Weights of a small GPT-style language model, trained from scratch on English Wikipedia.
Size: 9 layers, MLP 768 GELU.
Training: a variant of Adam for these matrices, 5576 steps.
MLP neurons of a small language model. Each row is named by its layer, matrix (up: input weights; down: output weights) and neuron, and shows model dimensions 32-159. Each number is 50 + 12 x the weight over its row's rms, rounded and kept within 0 to 99.
After each neuron's rows, "fires on" lists the tokens most often at its 100 highest values on Wikipedia text that the model never trained on.

L6.up343:44 62 46 48 25 44 30 48 48 71 75 46 54 32 47 41 25 43 83 50 57 46 45 47 55 54 46 48 41 41 49 53 57 50 43 57 50 66 58 11 49 51 44 51 49 40 46 60 45 41 38 32 51 45 29 53 48 68 42 39 48 48 39 59 70 55 50 76 40 54 45 52 78 46 59 57 57 66 55 54 61 42 50 42 34 68 72 49 46 39 38 54 70 50 58 53 47 48 52 48 85 44 43 63 58 73 51 23 22 59 61 48 58 27 70 65 52 80 57 46 37 36 52 54 43 50 39 46
L6.down343:57 37 47 42 58 58 66 50 52 48 29 73 48 41 54 44 62 45 73 44 64 46 57 57 40 55 22 65 42 44 39 50 61 31 55 58 70 62 62 52 58 63 56 37 69 43 55 50 49 66 53 53 46 60 49 40 41 58 48 62 56 48 41 61 32 37 47 60 71 49 67 43 69 30 48 35 52 38 66 23 53 52 38 61 29 58 55 60 71 60 45 22 39 49 57 54 53 53 51 54 44 57 52 49 39 53 36 64 65 60 39 74 22 45 25 45 42 30 32 49 45 52 38 63 35 51 61 42
fires on: "d", "st", "ent", "ed", "h"

L6.up534:44 48 42 74 45 48 72 41 52 43 35 53 31 54 55 35 46 47 39 36 45 37 62 45 57 52 48 60 63 36 48 59 46 50 55 36 64 40 30 47 42 44 52 61 48 31 50 63 63 39 52 56 69 41 50 53 48 40 55 66 28 37 54 49 59 64 43 27 61 70 50 26 46 29 61 51 61 57 41 47 74 36 47 31 27 51 65 54 55 37 71 46 64 47 46 68 56 44 47 55 53 53 59 61 47 63 42 74 52 78 39 62 49 78 57 65 64 29 54 44 62 47 36 50 51 41 57 63
L6.down534:55 43 22 32 60 46 61 60 53 61 37 67 54 46 47 57 48 28 56 37 46 29 55 39 57 48 54 51 59 58 53 58 64 49 44 58 53 47 48 47 62 69 53 47 55 61 44 69 55 48 38 51 45 24 45 48 49 50 55 46 50 42 55 51 52 40 33 67 65 66 63 50 60 45 62 66 32 61 39 51 34 41 62 41 47 63 37 48 45 61 48 74 50 31 54 52 27 47 60 67 40 51 37 23 51 46 55 48 47 45 47 72 50 30 46 59 49 75 42 45 50 46 35 72 64 46 33 35
fires on: "vi", "•", "ri", " U", " =", "S"

L6.up29:63 41 46 34 46 43 62 76 58 65 53 62 55 45 48 53 45 51 72 47 50 53 37 63 42 58 47 61 55 37 53 68 49 41 51 50 45 56 58 35 50 58 34 50 61 50 46 74 48 57 42 65 64 21 52 44 48 62 65 54 41 18 33 51 56 41 49 65 44 59 37 55 70 42 52 38 66 53 29 36 56 51 43 46 41 60 47 49 50 53 34 68 64 46 32 55 45 63 39 34 44 36 37 77 51 24 45 51 35 48 86 25 66 28 73 43 35 43 42 55 44 45 58 40 38 50 45 64
L6.down29:36 49 38 44 43 55 40 22 58 43 67 58 35 52 63 67 64 54 25 57 68 53 39 66 58 59 58 62 55 60 41 38 36 26 38 59 46 60 39 47 69 62 14 37 43 65 45 44 58 37 72 39 35 46 37 49 58 46 56 51 61 47 34 27 43 63 65 49 75 62 63 46 52 59 61 49 28 40 52 50 33 65 60 55 49 41 68 58 61 48 55 53 60 39 40 44 29 46 41 38 68 59 77 50 65 47 42 46 40 41 57 59 34 37 31 64 60 33 56 40 43 56 35 59 51 60 48 38
fires on: "ent", "f", "ctor", "it", "h"

L6.up128:46 53 67 81 47 44 43 54 67 58 46 44 26 54 40 59 69 54 86 21 46 56 54 45 48 61 73 53 52 51 38 51 65 40 33 54 41 56 38 46 47 64 61 51 59 48 29 56 63 35 23 51 44 37 51 56 44 45 61 72 65 38 43 49 33 40 55 46 46 50 66 45 70 54 55 34 65 59 64 40 55 53 34 64 54 52 50 35 42 64 34 57 28 44 55 49 44 42 45 54 54 22 57 45 41 59 68 63 45 41 42 36 57 37 55 60 53 63 59 32 48 34 49 64 63 43 40 46
L6.down128:45 39 66 53 56 52 43 34 71 49 68 60 44 51 62 41 37 53 50 59 39 61 38 55 48 66 48 40 54 64 48 50 49 59 55 51 72 45 61 65 37 45 51 56 29 55 63 46 27 61 61 49 36 45 48 53 51 66 21 38 59 51 33 68 43 45 57 78 65 39 29 39 25 47 45 61 25 59 37 61 58 21 51 45 48 64 57 38 68 61 42 32 60 58 47 38 63 60 33 55 34 74 51 20 50 84 66 47 59 59 39 48 42 59 59 33 48 60 43 48 50 48 54 78 40 34 64 55
fires on: "or", "as", "it", "s", "il", "ment"

L4.up743:55 70 12 60 48 33 53 46 69 55 56 63 47 59 60 32 27 47 50 65 45 21 61 53 46 47 52 52 47 76 40 51 47 53 39 40 40 51 56 67 53 50 22 54 68 60 33 35 43 47 38 65 68 52 51 46 31 53 63 47 35 61 50 36 57 51 55 49 36 48 63 42 42 39 51 52 56 45 39 59 50 23 50 46 47 53 61 60 67 35 43 30 49 70 54 29 52 46 59 53 49 57 58 59 74 88 47 59 41 47 47 48 37 63 46 46 61 47 33 44 65 62 46 71 55 54 56 44
L4.down743:50 38 53 55 41 69 55 57 37 46 35 45 49 63 59 76 43 52 51 40 47 32 37 44 71 56 25 58 16 44 43 54 47 40 59 73 53 44 33 59 69 37 39 45 59 46 51 59 54 38 31 37 59 54 75 63 39 53 45 64 42 37 57 64 42 55 53 55 49 65 53 51 56 38 46 30 28 46 42 58 45 63 45 38 80 63 44 60 54 58 50 46 42 47 44 45 33 45 44 45 59 47 53 32 27 46 47 59 48 39 58 47 58 67 29 71 60 65 34 62 50 59 43 26 35 51 30 45
fires on: "re", "---|---|---|---|", "ur", "la"

L4.up277:71 48 45 45 35 43 55 38 41 74 39 53 27 46 62 38 48 39 48 59 62 67 31 51 53 74 48 35 61 63 59 50 48 66 64 61 60 50 48 16 47 69 53 55 57 36 60 51 56 39 52 71 38 49 45 58 29 42 53 56 14 52 35 49 61 57 42 63 77 52 47 62 57 39 36 34 46 55 35 28 64 60 43 64 41 54 56 43 62 50 39 40 38 39 32 45 43 61 57 35 38 52 34 48 64 40 50 24 51 47 59 50 49 44 28 70 27 47 56 60 51 42 47 65 39 50 40 35
L4.down277:38 56 52 66 33 65 25 50 39 57 45 65 39 49 52 40 33 57 65 54 58 63 44 30 44 40 59 43 40 27 75 55 53 52 51 55 56 59 27 34 74 46 48 51 51 46 81 73 60 56 49 34 46 47 67 40 49 57 53 48 67 45 66 67 52 60 72 57 36 56 17 54 44 46 60 58 51 60 57 49 50 25 49 53 49 39 39 42 43 56 57 33 65 68 46 19 34 51 43 54 45 49 61 49 33 59 41 49 54 52 52 56 39 48 64 36 41 67 42 38 52 51 40 45 46 79 77 53
fires on: "en", "hi", "r", "–1", "ist", "ir"

L6.up687:44 37 22 38 53 40 57 40 45 50 52 55 24 74 46 52 24 51 68 54 87 53 61 41 63 36 33 57 78 55 50 37 59 56 56 62 60 33 41 43 48 52 34 38 60 59 61 34 43 43 43 47 66 48 54 39 47 61 39 44 49 51 62 67 48 54 73 56 46 64 40 42 56 60 64 58 52 59 43 51 50 49 47 74 41 45 31 77 29 43 60 33 41 46 48 48 56 49 47 51 44 52 42 48 52 57 50 31 46 47 51 57 45 57 45 32 59 68 25 48 72 66 43 40 74 49 45 35
L6.down687:55 43 85 54 32 23 66 60 78 40 53 65 71 49 72 43 54 32 47 47 49 32 56 55 60 66 43 36 50 62 70 49 46 54 32 61 54 25 51 51 38 44 58 43 53 69 60 54 55 34 39 59 67 48 57 79 45 61 48 58 27 52 16 44 66 38 39 61 57 54 43 43 39 40 48 35 55 52 32 40 61 50 36 38 47 49 47 35 52 49 33 52 51 47 65 57 60 35 64 49 79 55 57 43 38 64 56 60 47 58 60 53 48 47 41 37 29 53 66 42 40 36 51 48 49 46 34 47
fires on: "d", "ter", "ist", " with", "el", "and"

L4.up164:47 58 50 56 47 34 55 45 44 58 41 50 48 50 64 30 24 33 46 62 31 24 60 66 48 56 68 39 58 55 32 52 62 39 26 30 51 41 36 64 22 65 60 67 49 49 53 55 40 63 36 48 52 60 50 38 41 43 51 21 58 52 38 46 48 57 46 73 47 48 59 50 35 51 56 61 48 43 45 51 50 49 55 39 47 59 44 38 67 40 43 36 48 59 33 70 55 53 69 60 50 53 47 56 58 54 40 45 46 67 60 62 32 53 49 51 51 36 59 36 52 41 28 68 53 26 57 63
L4.down164:63 47 45 45 56 47 21 55 48 39 47 37 36 50 62 38 37 43 35 26 47 47 39 67 28 45 45 51 65 49 49 61 73 47 39 58 50 67 56 39 52 72 47 36 47 44 68 46 32 61 62 48 44 39 64 49 38 71 45 47 50 48 44 59 51 44 71 53 53 59 52 31 41 56 49 55 55 44 46 48 61 65 46 68 41 30 36 53 39 57 41 60 58 67 48 46 39 49 50 61 48 50 34 52 52 54 64 58 42 50 50 48 42 77 57 48 65 28 43 68 50 49 44 40 54 45 36 39
fires on: " In", "in", "r", " $", " in", " Ma"

L4.up62:58 42 36 49 43 41 63 52 26 47 38 65 30 54 69 57 31 37 69 68 76 35 46 50 61 52 51 50 65 47 55 52 49 50 41 45 63 59 31 51 60 54 57 57 59 49 70 47 62 62 53 59 70 38 29 54 55 59 42 55 21 46 47 45 40 46 72 80 34 56 53 49 60 57 42 52 52 60 29 25 44 51 31 54 38 51 27 27 28 48 46 40 52 44 49 52 65 71 43 53 60 57 39 70 58 46 57 77 53 70 55 37 55 47 44 31 41 48 62 50 73 39 37 39 52 69 22 44
L4.down62:64 68 59 61 28 47 57 66 59 60 34 60 53 73 69 83 45 55 48 39 56 47 58 53 44 59 68 55 67 47 63 58 56 55 48 58 56 55 45 38 56 36 58 59 31 51 73 39 56 49 58 47 73 51 27 45 67 41 35 46 64 56 54 40 36 45 68 48 42 53 54 50 69 47 61 37 60 31 62 29 47 57 48 43 49 34 34 43 43 70 57 52 41 61 58 34 41 51 55 53 65 63 47 55 49 58 50 52 42 23 45 41 45 46 57 42 61 46 38 78 43 37 42 50 62 48 53 36
fires on: "b", "ho", "us", "el", "ist", "hi"

L6.up228:60 71 55 38 43 26 43 50 28 74 69 55 55 58 41 64 34 41 60 62 47 63 35 47 70 62 54 69 44 73 47 50 68 46 52 50 42 63 48 28 49 57 55 47 64 58 50 50 50 68 59 54 64 42 71 37 52 56 52 37 53 53 59 50 71 39 64 48 55 38 39 46 39 52 67 43 39 48 54 44 57 45 85 27 51 64 42 64 53 45 56 39 42 54 59 44 40 54 81 48 47 37 42 40 45 43 58 54 34 57 64 36 30 52 60 57 64 64 29 52 54 39 38 33 41 35 66 57
L6.down228:58 44 45 55 56 83 48 59 33 50 43 61 25 40 57 72 42 40 57 31 45 86 54 60 47 52 65 65 48 50 45 43 37 43 65 66 38 54 45 59 53 54 53 50 66 44 60 55 46 43 38 51 32 27 37 60 42 52 60 59 32 31 43 58 36 61 31 29 46 57 68 47 66 50 41 75 44 38 32 47 69 70 45 53 23 57 59 46 53 49 62 27 59 66 50 84 54 45 47 59 58 56 61 55 51 30 40 53 41 50 41 53 54 57 48 42 55 33 53 65 55 58 72 58 45 49 53 54
fires on: "and", "d", "ed", "e", "u", "ist"

L4.up290:62 45 64 68 36 44 93 39 42 38 58 67 58 45 40 74 31 59 44 42 43 40 57 59 31 68 59 52 45 68 54 28 59 59 56 40 43 25 55 35 38 61 68 45 57 35 63 54 47 61 55 40 54 56 45 51 43 43 35 45 57 55 67 40 55 37 69 45 38 50 65 17 45 47 55 68 48 44 37 51 74 46 59 43 58 63 60 47 36 44 51 54 39 50 52 55 61 40 51 77 25 51 60 66 58 55 43 66 60 54 65 45 55 55 49 43 71 26 31 36 59 50 24 41 54 54 57 54
L4.down290:40 35 61 33 50 59 66 44 64 66 57 39 31 40 46 44 83 56 44 44 57 45 44 32 72 61 54 46 63 49 65 66 58 51 60 45 46 48 52 52 54 29 59 68 37 62 35 46 41 61 37 40 55 41 52 60 48 40 48 38 47 54 66 59 24 49 54 35 63 41 54 56 71 52 30 39 56 51 58 53 29 67 30 46 54 36 71 51 64 54 43 25 26 58 48 55 59 74 54 51 51 50 68 53 49 45 46 50 35 47 67 56 63 43 27 56 31 36 61 51 60 49 59 45 42 63 56 36
fires on: "and", "ive", "ow", "ize", "ho", "ure"

L6.up520:45 46 48 53 59 51 45 38 48 46 44 69 43 52 59 48 46 69 58 66 34 49 45 59 56 54 51 40 40 53 45 42 39 46 33 33 52 42 43 49 47 50 53 32 65 52 38 50 53 81 45 62 63 40 53 31 46 57 55 39 62 37 49 49 62 45 64 45 42 51 65 40 39 22 59 67 40 58 50 62 46 45 66 38 57 49 74 66 74 47 60 43 64 53 30 41 53 41 47 33 49 66 60 76 76 58 39 42 37 49 59 62 46 58 42 36 55 30 36 51 49 54 20 46 49 64 78 45
L6.down520:65 58 58 35 11 52 54 44 57 66 50 65 52 34 55 60 29 35 56 71 33 56 67 59 47 52 33 61 41 50 76 40 45 63 59 61 53 61 46 51 50 48 58 62 41 34 48 29 40 34 38 65 40 51 55 56 29 59 48 35 61 65 58 67 62 36 46 46 45 57 61 48 48 58 66 47 54 49 68 35 51 57 40 33 64 44 53 60 40 53 44 55 47 41 39 67 30 58 44 64 49 40 48 54 28 56 62 68 37 57 50 65 37 64 56 58 53 46 51 66 53 55 62 38 32 47 37 44
fires on: "d", "re", "z", "T", "K", "ar"

L6.up139:53 71 37 45 41 37 61 59 39 22 53 66 32 42 72 45 33 59 48 29 57 43 75 39 39 57 56 37 47 48 62 39 78 68 54 45 47 44 51 35 51 38 29 50 65 58 32 54 54 54 44 49 50 54 54 47 42 51 57 55 49 47 64 50 47 70 81 53 27 47 54 55 48 37 53 37 42 49 64 47 59 42 52 58 47 52 32 51 47 56 50 41 39 81 44 45 45 51 58 61 44 45 62 44 58 47 26 48 48 51 67 39 60 65 62 54 36 38 53 83 45 47 62 52 47 45 41 30
L6.down139:48 53 64 31 50 72 56 69 83 57 44 59 81 50 49 41 54 40 46 52 33 43 62 48 70 37 49 31 37 43 45 34 41 41 34 52 43 55 67 56 51 54 59 50 46 51 72 50 30 51 42 49 37 49 66 48 44 43 33 47 48 57 72 28 58 42 25 44 53 38 50 49 42 43 58 26 31 75 45 55 66 63 59 13 64 32 54 50 43 40 53 56 34 57 48 62 44 39 30 43 63 46 38 51 43 52 54 41 58 49 36 63 46 42 33 53 68 58 42 91 37 64 72 56 51 44 44 38
fires on: " be", "re", "ve", "ro", "les"

L4.up233:38 35 51 39 59 20 43 37 29 88 74 50 55 46 50 50 25 24 49 46 50 57 61 56 55 42 39 31 76 40 62 50 66 45 67 37 43 42 57 33 54 76 41 45 61 53 57 49 58 49 51 42 62 34 53 34 37 49 52 50 32 37 48 61 46 47 64 41 58 49 72 44 51 34 63 48 55 61 43 40 55 66 44 38 50 54 50 81 58 48 51 61 36 63 45 56 36 51 52 54 45 68 57 61 45 32 47 25 35 53 73 51 52 50 48 49 38 53 30 51 51 55 44 53 64 42 34 61
L4.down233:51 49 61 57 39 53 49 56 35 39 56 60 75 42 50 22 48 15 59 52 60 56 62 56 46 43 42 26 55 60 39 70 60 59 60 43 60 35 67 56 62 42 33 42 56 61 37 31 40 49 55 55 45 33 50 55 56 51 60 33 43 43 70 58 74 61 46 42 60 44 35 44 62 25 53 65 32 37 58 40 38 54 64 44 56 54 44 53 61 36 37 59 42 46 57 34 48 57 65 67 40 38 65 47 47 44 58 46 34 55 54 25 44 53 50 35 58 56 52 73 41 68 59 64 37 39 48 68
fires on: "c", " was", "d", "ph", "ter"

L4.up765:54 70 68 28 42 31 60 55 34 50 37 54 66 38 65 63 52 47 68 55 42 50 48 51 50 32 58 44 58 50 34 60 69 62 57 36 56 72 35 42 52 47 62 53 49 42 42 43 61 46 50 52 59 42 51 59 56 56 54 64 39 49 62 71 56 33 57 57 63 59 47 53 54 48 73 29 41 45 49 46 70 70 65 43 26 45 46 69 49 32 63 44 55 55 43 52 60 61 47 49 55 65 40 48 68 29 23 68 17 44 68 41 21 40 51 58 57 76 51 17 49 55 50 56 58 63 62 43
L4.down765:48 43 49 50 60 72 48 56 44 69 38 43 62 46 41 41 39 43 34 36 56 50 40 58 26 59 62 40 53 45 41 20 44 47 71 71 47 47 68 38 71 53 49 59 48 36 45 45 56 49 53 43 49 61 54 56 40 52 53 43 47 61 59 39 47 42 36 43 60 68 50 50 36 40 45 72 69 45 55 51 38 47 44 52 51 57 21 72 61 77 43 48 50 44 55 34 33 33 51 81 35 53 36 44 58 67 46 31 65 77 38 55 56 74 38 57 64 69 61 47 45 49 82 42 29 37 50 45
fires on: "di", " up", "e", "o", "bi", "d"

L6.up66:54 49 45 44 46 37 60 71 38 80 75 63 29 40 52 27 47 41 64 41 56 36 45 65 47 49 54 39 46 56 65 54 60 56 51 45 52 49 49 36 60 41 53 27 58 38 34 37 55 42 46 56 63 52 45 37 50 64 59 60 25 57 51 41 71 73 84 55 34 48 51 47 50 52 54 36 58 49 57 42 67 47 48 42 53 40 54 46 59 45 45 40 53 35 47 57 46 50 48 54 32 33 37 59 53 45 51 55 52 61 41 39 50 27 54 54 31 71 33 59 57 51 45 49 50 45 38 34
L6.down66:59 76 54 46 48 53 61 58 65 58 46 59 71 57 28 78 61 68 28 61 47 43 52 62 55 46 78 25 41 42 59 56 60 48 60 64 56 43 37 63 41 48 48 77 67 47 43 42 32 60 65 52 55 59 44 51 58 38 52 39 42 46 42 57 47 47 46 51 56 45 36 74 40 47 58 25 35 46 58 55 43 41 54 38 48 60 54 50 34 31 29 57 40 58 59 48 77 56 31 50 49 47 37 58 60 36 42 57 51 61 34 37 42 70 27 43 64 60 26 64 52 32 40 52 65 43 41 62
fires on: " lo", "st", "lo", " Lo", " Republic"

L6.up7:56 44 42 51 32 52 47 37 60 50 53 83 59 43 65 63 34 33 73 51 66 36 56 65 63 49 55 54 46 58 56 47 58 59 41 51 60 43 50 39 69 47 49 37 69 15 52 49 41 30 46 41 44 53 41 48 49 39 67 57 43 54 60 51 51 57 38 67 27 42 51 39 49 48 80 46 35 44 28 42 68 26 67 44 38 11 52 41 61 29 55 43 61 66 55 61 64 47 59 63 49 46 43 65 65 74 54 51 46 77 54 48 26 39 51 50 56 44 61 61 35 66 43 51 64 54 54 31
L6.down7:37 27 63 50 72 39 63 36 51 50 59 47 43 47 42 58 58 47 53 58 49 45 46 39 62 49 35 55 52 65 56 46 73 48 46 53 65 36 58 43 53 73 55 69 50 39 47 25 64 48 66 33 65 49 54 58 37 53 51 20 38 64 33 65 50 60 64 49 53 63 59 45 71 53 32 53 58 20 52 58 40 59 65 73 58 51 51 63 40 39 47 58 58 77 34 55 69 41 58 67 29 55 55 54 45 47 57 62 23 51 71 38 45 54 24 65 56 44 48 33 52 49 32 40 50 58 29 25
fires on: "re", "ho"

L6.up367:46 54 53 57 47 48 51 35 70 39 39 51 38 50 62 71 54 41 55 36 63 43 40 40 43 51 52 47 48 64 40 54 56 46 40 55 71 49 40 34 66 43 26 40 58 37 54 56 41 61 54 43 59 44 53 52 25 50 62 49 37 60 49 43 54 33 53 56 59 39 70 31 42 62 60 48 49 51 69 57 51 52 23 50 47 66 61 12 66 39 52 51 46 72 48 57 66 52 52 63 66 28 58 57 43 69 57 58 35 39 39 34 55 34 57 40 69 50 54 60 56 25 54 65 42 54 21 60
L6.down367:58 43 62 48 61 46 47 40 52 49 55 48 63 59 40 37 82 46 52 67 40 54 52 84 45 67 42 68 73 43 64 44 56 71 40 36 33 44 61 49 66 56 71 52 42 45 63 38 38 56 44 68 45 42 48 33 48 47 34 55 69 48 41 46 60 58 51 49 32 59 59 41 43 36 51 44 48 30 38 36 63 61 64 72 43 43 61 63 66 44 56 56 52 43 29 41 35 36 74 56 56 68 42 39 56 39 59 44 20 34 43 61 29 64 72 51 68 62 35 44 53 72 64 48 37 31 50 61
fires on: "s", "===", "es", "hu", "lu", "as"

L4.up284:47 57 39 36 38 30 40 46 56 53 60 43 56 67 52 40 29 24 53 63 53 46 43 59 45 69 42 47 52 43 56 46 57 83 73 47 61 65 55 32 41 59 37 60 62 40 43 74 69 90 52 73 49 34 39 41 70 39 38 45 34 43 33 52 58 65 57 64 44 59 45 43 46 47 26 49 58 53 37 48 44 38 63 51 53 52 32 63 46 59 45 48 59 32 52 60 36 44 61 43 55 28 37 67 58 43 37 34 52 57 56 54 44 47 65 42 48 40 44 46 48 51 47 42 62 40 56 60
L4.down284:61 72 57 45 69 56 37 51 49 66 47 73 65 45 28 52 60 49 48 57 32 62 65 52 51 45 66 23 49 50 46 56 48 47 47 51 64 42 47 58 47 44 54 35 41 57 58 43 58 49 55 43 32 40 39 55 45 45 55 46 32 52 43 50 76 45 51 37 69 29 57 64 48 37 17 41 48 43 47 50 64 43 76 56 27 50 56 75 53 52 47 65 54 52 72 42 51 41 43 50 29 50 53 58 79 30 49 59 70 53 57 73 41 29 44 58 51 62 45 33 60 50 28 58 48 54 31 46
fires on: "d", "lo", "or", "li", "n", "st"

L4.up623:45 58 22 45 41 45 74 52 49 55 49 40 55 72 62 65 52 48 50 56 62 58 50 31 52 59 45 35 55 35 54 28 63 48 61 56 32 47 39 18 69 75 63 52 58 52 43 42 70 47 60 56 53 25 49 63 41 58 35 42 39 49 43 61 42 41 43 49 66 52 56 58 67 54 71 27 53 59 59 39 51 60 50 35 30 61 53 78 36 38 59 41 44 43 47 68 58 24 76 43 43 59 43 45 56 60 46 58 60 57 76 49 30 53 40 41 59 40 48 65 47 41 51 37 69 56 43 45
L4.down623:46 42 34 58 51 59 66 50 39 28 31 39 59 53 60 61 44 56 59 60 58 51 33 73 34 50 45 50 49 47 51 64 44 48 60 34 40 57 48 61 65 51 58 55 74 61 54 67 64 52 68 49 55 35 45 58 48 31 31 50 58 46 45 61 43 32 69 48 56 36 49 52 34 65 70 71 64 40 51 51 45 59 43 48 57 51 24 41 54 71 49 42 41 60 60 52 59 36 56 54 57 30 46 31 51 53 46 41 46 39 34 40 79 47 36 33 73 87 31 37 47 34 50 24 42 48 63 37
fires on: "d", "ad", " P", " up", "ing"

L4.up766:50 52 66 51 45 53 45 39 62 52 62 57 52 45 50 51 50 48 56 68 57 40 34 54 58 31 64 65 47 48 47 63 40 36 44 27 72 24 31 75 56 52 63 38 51 35 24 43 46 57 68 49 65 59 29 26 43 56 52 51 54 48 48 73 54 50 59 63 54 48 63 58 46 34 38 66 47 54 37 42 50 44 53 39 48 49 43 44 40 50 63 33 54 54 42 45 57 27 53 39 77 52 41 61 59 43 30 47 38 46 57 62 31 31 48 36 62 43 36 44 41 56 25 47 78 55 45 60
L4.down766:50 29 51 19 70 40 39 47 52 51 56 36 78 46 52 42 45 59 41 57 59 62 63 52 61 44 50 63 67 31 56 47 51 50 52 38 49 48 57 67 36 57 60 44 50 42 59 40 71 57 62 52 57 80 41 37 58 38 40 53 51 50 49 33 75 53 38 46 49 56 46 55 52 68 55 61 39 34 60 37 53 63 21 36 66 63 43 37 44 54 71 38 41 57 45 71 50 41 48 62 77 37 55 52 64 62 46 53 63 68 76 42 53 35 39 50 36 39 49 41 29 55 35 22 39 48 43 48
fires on: "d", "ar", "er", "ur", "li"

L4.up532:44 62 28 29 46 53 52 49 64 64 54 49 36 69 61 58 75 55 58 64 74 53 48 40 26 51 41 58 49 39 55 56 66 58 62 46 26 45 40 67 65 44 51 51 55 55 30 39 76 38 39 47 50 49 41 39 42 39 80 81 44 55 48 58 54 54 37 66 72 48 49 47 69 44 64 51 56 47 45 52 43 72 49 34 32 52 62 35 62 50 37 37 48 70 48 72 55 51 53 56 53 53 41 41 56 74 20 57 55 61 71 52 51 66 38 53 69 38 49 51 50 48 38 38 63 53 63 30
L4.down532:62 50 41 55 45 43 58 36 68 50 71 57 61 66 30 51 63 34 32 61 20 49 61 39 58 46 44 59 60 65 48 59 72 52 50 49 44 42 52 26 62 67 52 48 35 49 53 56 65 83 58 54 30 18 41 62 58 43 61 56 65 59 35 41 39 46 50 51 45 59 48 44 38 45 64 50 33 47 49 44 29 52 48 40 42 48 26 42 66 44 39 57 58 38 62 47 48 49 71 46 50 39 47 37 50 38 48 43 48 47 38 60 55 46 31 49 48 59 55 64 30 53 61 39 53 51 25 58
fires on: "e", "s", "w", "ing", "d"

L4.up671:40 49 48 34 50 32 56 42 42 47 38 49 50 43 61 42 42 48 41 43 36 48 74 48 50 58 47 28 51 63 71 53 45 56 39 50 59 46 51 51 48 66 46 51 67 38 28 63 60 63 55 52 65 48 52 52 43 39 64 45 62 43 49 48 41 39 58 41 46 48 56 57 52 50 58 25 58 49 52 39 61 35 66 36 56 48 26 62 57 61 50 46 45 77 47 48 39 49 32 68 35 65 54 60 70 35 34 49 52 70 48 56 45 75 36 50 40 64 38 81 68 54 30 62 63 45 54 42
L4.down671:51 60 64 68 64 50 56 32 63 29 14 52 59 66 36 34 68 56 61 52 48 27 62 76 36 64 70 36 39 58 56 44 56 42 59 50 57 67 55 42 28 38 63 41 64 58 44 75 46 64 46 39 54 37 70 48 60 70 56 50 51 59 62 50 50 62 52 57 37 39 56 46 29 46 46 56 53 35 58 64 41 26 56 43 47 25 35 65 55 41 58 46 34 51 43 70 51 45 31 61 54 35 60 60 55 48 36 66 77 44 44 61 56 76 48 60 41 47 36 54 45 34 43 43 53 39 61 49
fires on: " be", " vi", " de", "re", " comp", " De"

L6.up700:73 44 59 65 33 57 58 44 63 49 52 60 57 43 48 52 39 49 81 36 30 45 31 52 49 50 57 40 54 56 57 35 39 40 47 63 42 22 29 42 60 62 35 58 63 33 31 41 65 37 32 48 40 28 57 55 62 67 48 64 36 25 56 65 51 40 43 47 41 60 72 42 68 67 53 45 66 54 66 31 53 72 36 65 57 33 69 39 48 51 51 28 32 62 57 80 69 50 59 45 51 46 70 38 56 51 53 60 25 54 49 46 38 59 61 64 39 55 63 65 36 61 53 57 40 28 54 52
L6.down700:42 42 47 51 54 37 30 47 47 62 60 60 66 64 54 43 50 64 56 61 53 44 67 63 53 56 48 35 59 57 54 55 65 70 64 41 54 36 48 59 33 50 35 50 52 41 40 59 42 32 42 57 40 50 45 59 40 48 62 32 62 62 48 55 60 59 55 74 58 60 22 39 29 45 45 64 33 46 57 55 33 46 72 40 56 47 35 43 48 27 32 57 61 52 65 38 56 54 34 67 68 71 38 44 47 52 44 45 52 69 27 62 57 34 51 47 44 59 69 53 50 48 54 43 45 59 56 41
fires on: "s", " years", "ft", "es", "or", ","

L6.up488:54 55 62 47 49 47 51 43 58 89 53 44 46 35 57 44 56 46 71 46 45 45 32 36 77 59 44 60 40 39 22 47 58 52 37 49 38 44 51 39 53 69 61 46 79 30 50 65 49 46 39 48 61 49 51 62 37 72 42 38 60 41 52 52 55 47 59 57 49 56 53 35 55 38 51 35 50 58 48 27 48 52 65 37 39 64 57 59 42 53 28 40 59 47 53 69 50 70 73 48 48 66 58 61 61 43 48 37 50 39 61 45 40 37 36 78 67 67 56 61 48 40 58 58 63 61 67 38
L6.down488:33 36 60 68 45 38 50 51 49 38 17 54 44 15 27 43 71 36 40 44 53 54 67 34 51 62 42 42 72 28 54 49 45 50 38 77 69 33 53 52 59 74 40 58 48 62 41 70 42 36 76 67 49 39 53 56 59 40 52 53 67 53 70 45 51 41 40 37 26 48 26 37 43 63 51 50 42 31 71 55 54 57 67 62 43 57 47 49 65 46 34 54 53 30 53 30 63 64 38 69 62 46 65 58 67 53 53 54 59 50 62 50 64 52 40 41 68 47 40 63 58 51 37 40 45 50 59 62
fires on: "-", "d", "est", "st", "t"